MLP neurons of a small language model. Each row is named by its layer, matrix (down: output weights) and neuron, and shows model dimensions 0-95. Each number is 200 + 30 x the weight over its row's rms, rounded and kept within 0 to 999.
After each neuron's rows is what it responds to, as a language model described it from the Wikipedia text at the highest values.

L4.down439,228,210,237,149,195,225,180,179,174,204,164,218,214,218,235,192,187,167,183,215,239,206,198,149,191,200,216,188,167,203,184,259,137,188,232,214,176,241,227,198,210,151,223,203,137,196,229,257,191,186,290,237,182,218,191,174,171,163,179,195,207,196,177,202,178,139,200,223,195,226,178,197,181,179,244,185,162,233,171,213,191,137,178,161,183,163,209,153,237,248,205,202,179,217,200,216
Verb suffix completions

L17.down122,206,242,172,226,194,150,211,233,191,260,182,210,256,187,189,179,168,157,197,145,180,203,189,206,159,215,193,296,159,198,206,237,180,124,177,173,196,230,206,182,198,200,216,143,216,223,264,212,231,221,172,189,239,164,173,248,182,174,195,237,203,162,149,207,208,196,183,213,196,282,170,236,168,205,163,159,184,171,173,145,205,164,200,249,199,208,173,212,199,187,234,185,231,207,223,185
Apostrophe in possessives and contractions

L4.down84,234,155,165,190,196,232,164,282,205,157,200,190,182,227,229,183,219,185,232,242,148,201,198,232,198,210,151,224,197,245,236,208,247,136,222,211,178,206,239,210,203,194,171,252,151,192,114,170,178,218,177,197,169,214,227,210,190,171,206,157,210,142,207,228,178,188,207,188,170,175,160,216,208,227,198,235,200,234,177,223,189,201,197,229,201,165,212,263,230,192,231,182,191,173,220,246
Pre-name prepositions, header plurals

L4.down158,223,236,263,171,185,227,232,203,186,195,207,209,223,208,202,173,175,219,198,212,239,173,222,163,171,149,232,225,201,175,172,175,194,206,239,255,181,241,190,154,175,214,192,218,219,141,172,168,223,172,258,199,176,175,234,245,255,198,215,203,206,173,190,212,211,226,202,217,195,208,202,230,179,177,230,235,228,157,225,189,211,208,189,183,157,206,182,131,197,198,204,129,141,168,238,203
Complement-taking prepositions

L17.down184,182,170,200,238,213,210,173,199,190,197,203,202,203,202,224,212,255,204,227,211,119,218,218,285,157,193,214,241,197,190,224,216,207,176,189,177,142,257,164,203,169,227,200,185,168,150,231,182,264,176,211,205,228,195,225,245,269,192,212,191,222,218,243,221,198,228,205,211,163,205,135,238,188,165,206,229,201,221,182,206,207,195,223,233,173,198,215,227,197,227,163,226,201,151,194,217
Value separators in data tables

L16.down69,224,161,145,206,194,192,136,223,147,192,156,225,217,241,152,187,193,215,184,216,229,235,291,195,217,230,173,187,245,192,190,239,199,244,167,206,235,170,160,170,190,164,188,249,218,188,159,243,180,177,163,244,172,190,205,192,187,187,235,165,222,235,181,152,202,162,180,192,244,234,177,208,219,192,182,267,185,237,230,201,186,196,215,152,196,217,224,204,188,204,239,212,233,176,232,178
Infinitive and linking words

L16.down10,203,178,175,186,172,252,254,196,246,196,203,215,197,178,194,214,191,181,159,198,197,214,185,167,194,268,232,166,188,176,236,225,221,191,172,194,250,191,153,236,210,191,194,221,243,194,189,181,209,174,176,211,236,201,255,152,173,196,167,216,174,179,234,211,243,259,210,156,211,198,179,194,236,209,189,215,234,252,162,158,204,163,190,189,170,194,245,206,185,249,221,161,179,167,203,228
Mid-word vowel-ending syllables

L4.down16,160,221,193,220,178,181,211,213,160,250,214,163,199,223,205,178,175,169,165,218,220,239,246,167,212,223,189,234,194,142,194,217,191,233,239,153,157,231,153,188,222,194,174,203,233,188,278,215,181,239,214,189,205,204,177,252,209,199,203,181,148,246,203,190,216,232,135,176,154,222,211,183,201,218,204,130,200,201,192,227,180,255,199,187,215,211,211,184,195,242,192,159,205,232,212,281
Verb endings and list conjunctions

L4.down586,207,247,210,161,165,252,165,167,243,195,192,157,252,203,181,209,195,175,190,179,191,236,165,234,179,138,180,192,202,160,232,195,171,195,197,167,216,180,208,228,145,194,227,189,197,250,216,199,222,211,239,163,170,275,213,226,217,194,174,207,250,204,188,175,220,216,170,234,183,246,151,202,194,168,241,176,218,172,183,219,226,242,218,161,164,134,205,168,201,179,177,183,182,197,234,203
Fixed-phrase completions

L4.down78,231,294,252,221,192,179,187,204,231,214,187,161,233,184,195,192,240,219,126,109,188,168,201,205,181,205,214,200,243,150,199,173,157,182,165,249,226,191,207,214,195,203,197,234,215,208,213,154,242,217,204,242,162,227,250,181,171,245,177,181,157,190,185,199,208,212,152,203,196,194,196,239,223,191,219,135,189,260,160,212,198,192,142,219,141,187,222,169,172,254,184,231,227,254,144,240
Table separator pipes

L16.down550,201,279,171,248,233,204,224,231,223,174,193,207,193,207,162,217,170,137,203,246,206,170,216,159,220,181,177,210,230,204,133,163,195,249,128,142,197,190,219,179,227,166,183,215,130,238,206,185,245,201,212,201,165,254,175,137,189,195,196,194,192,175,255,212,202,173,202,204,201,294,187,171,211,157,218,194,230,192,189,215,220,181,197,186,217,216,235,196,236,175,223,195,166,186,176,206
Past-participle verb endings

L4.down485,198,115,186,223,188,200,184,204,226,188,212,251,215,252,204,235,192,204,190,297,190,145,210,146,288,195,184,166,190,227,271,207,194,177,161,193,167,215,214,157,238,212,219,228,197,213,220,213,169,166,196,214,207,224,200,182,229,167,214,199,195,167,214,186,163,157,174,191,157,197,214,197,232,215,212,182,125,187,197,168,198,169,186,201,254,203,171,204,205,180,202,204,192,209,184,254
Mid-word subword pieces

L4.down523,211,234,98,180,217,148,163,165,161,182,194,198,189,192,184,230,185,210,176,239,218,203,139,214,166,201,216,180,210,223,199,134,198,223,172,216,219,213,195,244,189,167,218,212,130,194,259,186,200,237,188,224,180,186,170,154,194,236,184,196,174,206,221,217,199,218,248,240,182,187,172,213,204,199,182,242,213,229,243,182,244,145,239,160,222,234,203,160,159,240,187,184,184,183,186,222
Nationality modifiers and possessives

L4.down129,227,220,200,216,172,275,200,235,231,199,224,260,151,198,200,216,248,215,166,160,160,178,185,168,201,228,177,205,196,255,267,210,166,221,163,202,220,161,171,181,150,211,225,170,179,199,197,220,239,196,160,184,187,208,213,175,192,214,222,217,223,213,235,197,216,164,193,172,175,215,242,191,238,193,173,290,209,156,158,215,193,131,196,167,162,197,152,235,238,191,205,183,177,169,167,178
Word right after "the"

L17.down227,221,141,197,217,197,196,249,214,191,174,199,191,197,171,187,219,214,142,233,224,226,168,191,227,242,185,188,192,239,187,151,234,170,238,228,221,154,186,143,199,151,169,236,169,204,253,143,219,212,217,195,209,152,179,203,161,135,211,211,200,158,202,228,191,232,189,258,209,171,195,183,149,204,196,146,173,282,209,183,191,210,248,224,209,178,184,195,186,178,196,210,214,159,211,237,197
Verb-stem opening fragments

L17.down550,185,202,161,189,199,202,171,251,245,238,185,282,206,202,265,157,226,193,242,230,177,214,208,206,214,205,205,142,190,193,176,169,195,205,159,183,224,158,211,202,173,148,164,209,216,147,236,195,169,197,146,212,175,125,141,198,169,216,203,145,180,223,210,173,228,170,199,231,151,189,182,194,212,184,206,220,229,213,221,189,208,195,194,208,197,174,210,249,220,214,231,202,197,269,180,184
Possessive apostrophe after names

L17.down59,194,239,210,217,199,149,186,174,171,173,201,205,212,194,194,198,171,223,175,118,236,181,170,165,174,179,218,234,171,182,202,193,210,249,208,177,197,202,190,186,216,189,170,196,192,236,148,235,138,206,231,217,195,245,153,183,226,181,171,222,178,237,204,171,202,223,257,233,208,200,181,195,225,163,165,206,137,210,238,169,204,241,189,219,203,196,243,146,182,199,260,185,181,215,235,233
Pre-verb subject and auxiliary words

L17.down607,198,200,179,191,241,227,240,238,167,168,211,220,234,226,187,174,194,261,186,234,217,269,166,237,233,211,184,158,170,190,198,146,228,221,181,200,183,229,142,215,221,182,157,223,208,246,207,182,179,242,172,194,177,187,174,178,167,215,249,166,222,261,254,211,213,258,198,192,198,185,184,221,219,204,178,198,204,221,200,196,175,201,172,191,236,197,213,200,202,172,246,193,240,159,174,184
Mid-word suffix fragments

L17.down338,231,180,216,204,202,155,193,177,189,147,220,196,194,245,154,152,179,210,181,213,213,183,159,172,234,127,183,200,147,225,158,208,220,205,184,240,190,272,234,249,247,193,165,215,178,210,157,192,216,186,199,221,220,237,185,119,235,197,168,200,207,219,267,225,231,141,217,215,202,214,181,221,224,195,174,183,208,243,154,193,247,194,226,245,207,236,190,165,274,248,162,252,207,232,153,156
Mid-word fragments, table dashes

L16.down551,193,203,139,170,220,234,210,234,219,265,188,228,206,217,243,240,221,243,181,172,213,211,185,169,214,206,219,185,185,213,207,170,170,159,239,199,199,204,280,229,134,250,204,135,236,172,176,172,222,202,202,159,171,220,179,168,170,219,245,233,222,252,207,166,205,158,171,162,218,197,175,188,200,186,246,198,265,186,179,149,163,186,214,194,234,239,218,202,149,231,171,271,164,185,200,213
Before a following quantity

L17.down274,174,152,180,218,215,240,227,202,152,184,206,232,199,215,177,139,177,152,196,221,233,205,209,224,185,198,155,197,218,169,175,229,237,252,176,160,207,211,168,159,165,197,223,201,236,230,183,208,257,143,155,174,196,208,174,193,227,223,178,175,255,170,250,189,181,201,223,172,157,195,149,211,258,248,156,203,143,176,192,176,258,168,181,214,208,199,223,180,119,173,210,199,228,239,239,213
Clause-subject pronouns

L16.down303,177,254,223,199,181,210,183,229,182,171,207,149,174,175,237,204,199,185,173,196,242,212,178,240,197,159,182,162,255,183,163,203,248,210,205,207,221,253,197,210,196,189,174,218,263,255,171,180,201,176,186,203,254,237,226,210,131,212,240,147,178,227,229,177,182,187,203,182,204,227,208,208,202,187,168,233,203,203,193,211,155,221,222,221,221,204,157,181,214,213,209,186,218,119,291,184
Inside quoted titles

L4.down511,206,190,164,181,254,251,230,170,199,219,203,181,195,213,145,168,224,217,171,226,155,140,212,216,175,233,232,240,204,222,161,176,221,138,239,276,181,207,192,174,196,206,199,216,220,173,183,186,178,197,155,202,172,145,214,170,237,194,211,204,215,200,225,139,227,233,213,206,228,209,212,183,209,209,180,152,202,158,213,214,204,214,239,208,198,190,211,268,182,256,185,166,197,217,192,252
Word-final subword pieces

L4.down377,217,176,219,192,189,161,220,223,209,225,202,221,174,218,253,190,221,181,164,163,202,205,179,176,173,243,208,164,203,200,227,192,220,221,194,199,231,162,182,202,231,178,156,205,183,214,205,182,215,190,214,131,236,159,168,157,192,261,209,222,183,162,204,210,202,246,171,199,224,220,179,161,192,165,193,149,207,241,193,162,207,213,218,229,151,180,206,249,111,194,150,186,179,232,231,154
Pronoun-like tokens

L4.down399,173,155,215,199,117,162,193,179,174,147,192,212,214,149,230,211,242,201,194,225,241,221,223,232,141,179,233,234,192,205,229,205,215,235,240,154,206,168,221,165,183,195,177,226,155,162,199,161,149,222,204,182,210,231,230,187,186,220,186,232,237,191,135,233,190,231,169,216,222,232,196,192,239,255,157,227,195,173,208,236,209,229,203,212,253,141,183,197,239,207,188,161,250,149,214,226
Word-completing pieces; "of" after place nouns

L16.down103,235,173,170,262,202,189,245,217,232,206,195,229,221,231,184,257,218,217,176,219,190,232,254,187,164,149,178,230,197,208,161,230,170,214,202,224,253,259,181,197,161,193,200,230,155,213,189,196,241,222,147,173,230,218,154,212,199,192,232,182,130,211,153,192,191,191,192,198,194,196,155,208,202,168,189,217,226,154,218,216,232,184,210,202,169,198,204,243,162,117,216,224,209,163,279,156
Coordinators after action verbs

L16.down230,198,194,179,203,221,156,216,167,190,192,169,146,184,197,195,210,175,184,188,154,192,183,201,157,183,190,183,227,191,176,184,195,191,159,141,174,203,194,184,237,123,164,168,224,169,229,200,217,231,230,218,191,231,212,211,180,155,233,175,150,165,233,223,167,274,219,204,192,164,250,221,193,212,251,138,223,209,236,187,194,177,206,175,204,221,183,298,247,225,211,194,190,144,211,208,207
Subject pronouns and look-alikes

L16.down373,175,235,161,196,232,202,252,204,247,196,130,244,208,192,228,202,168,181,217,211,134,259,250,243,174,197,184,186,230,159,148,216,177,238,196,188,204,193,166,203,230,211,221,159,182,160,235,174,180,189,224,208,182,154,149,169,259,225,193,176,182,176,200,203,170,183,196,209,187,236,235,264,212,151,139,209,183,205,199,228,167,203,210,182,202,236,161,178,186,251,247,198,271,208,197,208
Mid-word name fragments

L17.down504,263,194,210,153,265,220,220,246,206,225,218,174,179,211,210,159,210,203,181,259,247,137,180,219,160,230,217,182,186,278,178,169,193,237,242,232,220,188,211,176,189,196,190,173,194,211,171,189,231,164,176,210,164,199,153,179,183,177,190,229,202,243,208,214,205,189,179,188,202,232,187,191,234,232,246,194,200,222,157,162,236,223,177,207,217,200,221,197,223,182,245,205,256,185,226,110
Mid-word fragments, decimal digits

L16.down313,178,199,141,202,209,227,163,223,229,175,207,185,210,234,250,191,220,178,171,202,193,222,223,172,149,213,199,179,173,173,150,282,165,291,219,171,217,191,198,163,177,206,218,187,217,291,221,185,246,185,188,196,200,184,198,196,194,203,225,205,239,232,171,190,222,185,199,155,138,199,205,206,222,167,156,217,188,221,203,182,143,299,182,227,222,209,185,202,219,211,242,239,197,199,170,233
Mid-word pieces and determiners

L4.down510,205,188,191,192,187,236,134,185,172,270,202,189,186,220,177,275,148,216,243,214,188,184,211,250,213,153,201,216,178,236,202,150,215,219,238,204,232,177,210,216,186,178,210,187,209,151,165,198,196,238,242,209,230,185,237,217,226,263,161,225,179,212,206,190,204,179,172,215,207,124,212,186,208,196,243,212,209,176,210,148,211,223,208,194,180,162,189,252,170,241,200,181,204,226,178,258
Infobox colon before numbers

L17.down260,237,180,218,200,144,194,173,175,201,236,179,180,230,221,209,261,104,189,207,255,173,209,207,166,195,220,203,212,178,203,224,189,222,148,243,217,201,200,216,165,179,212,221,152,156,190,162,229,239,181,246,197,213,228,171,219,153,212,224,201,168,175,236,244,223,209,197,254,268,167,193,208,182,228,190,252,229,235,213,215,220,210,164,196,224,246,239,217,253,167,182,206,223,157,175,193
Purpose to/for, name syllables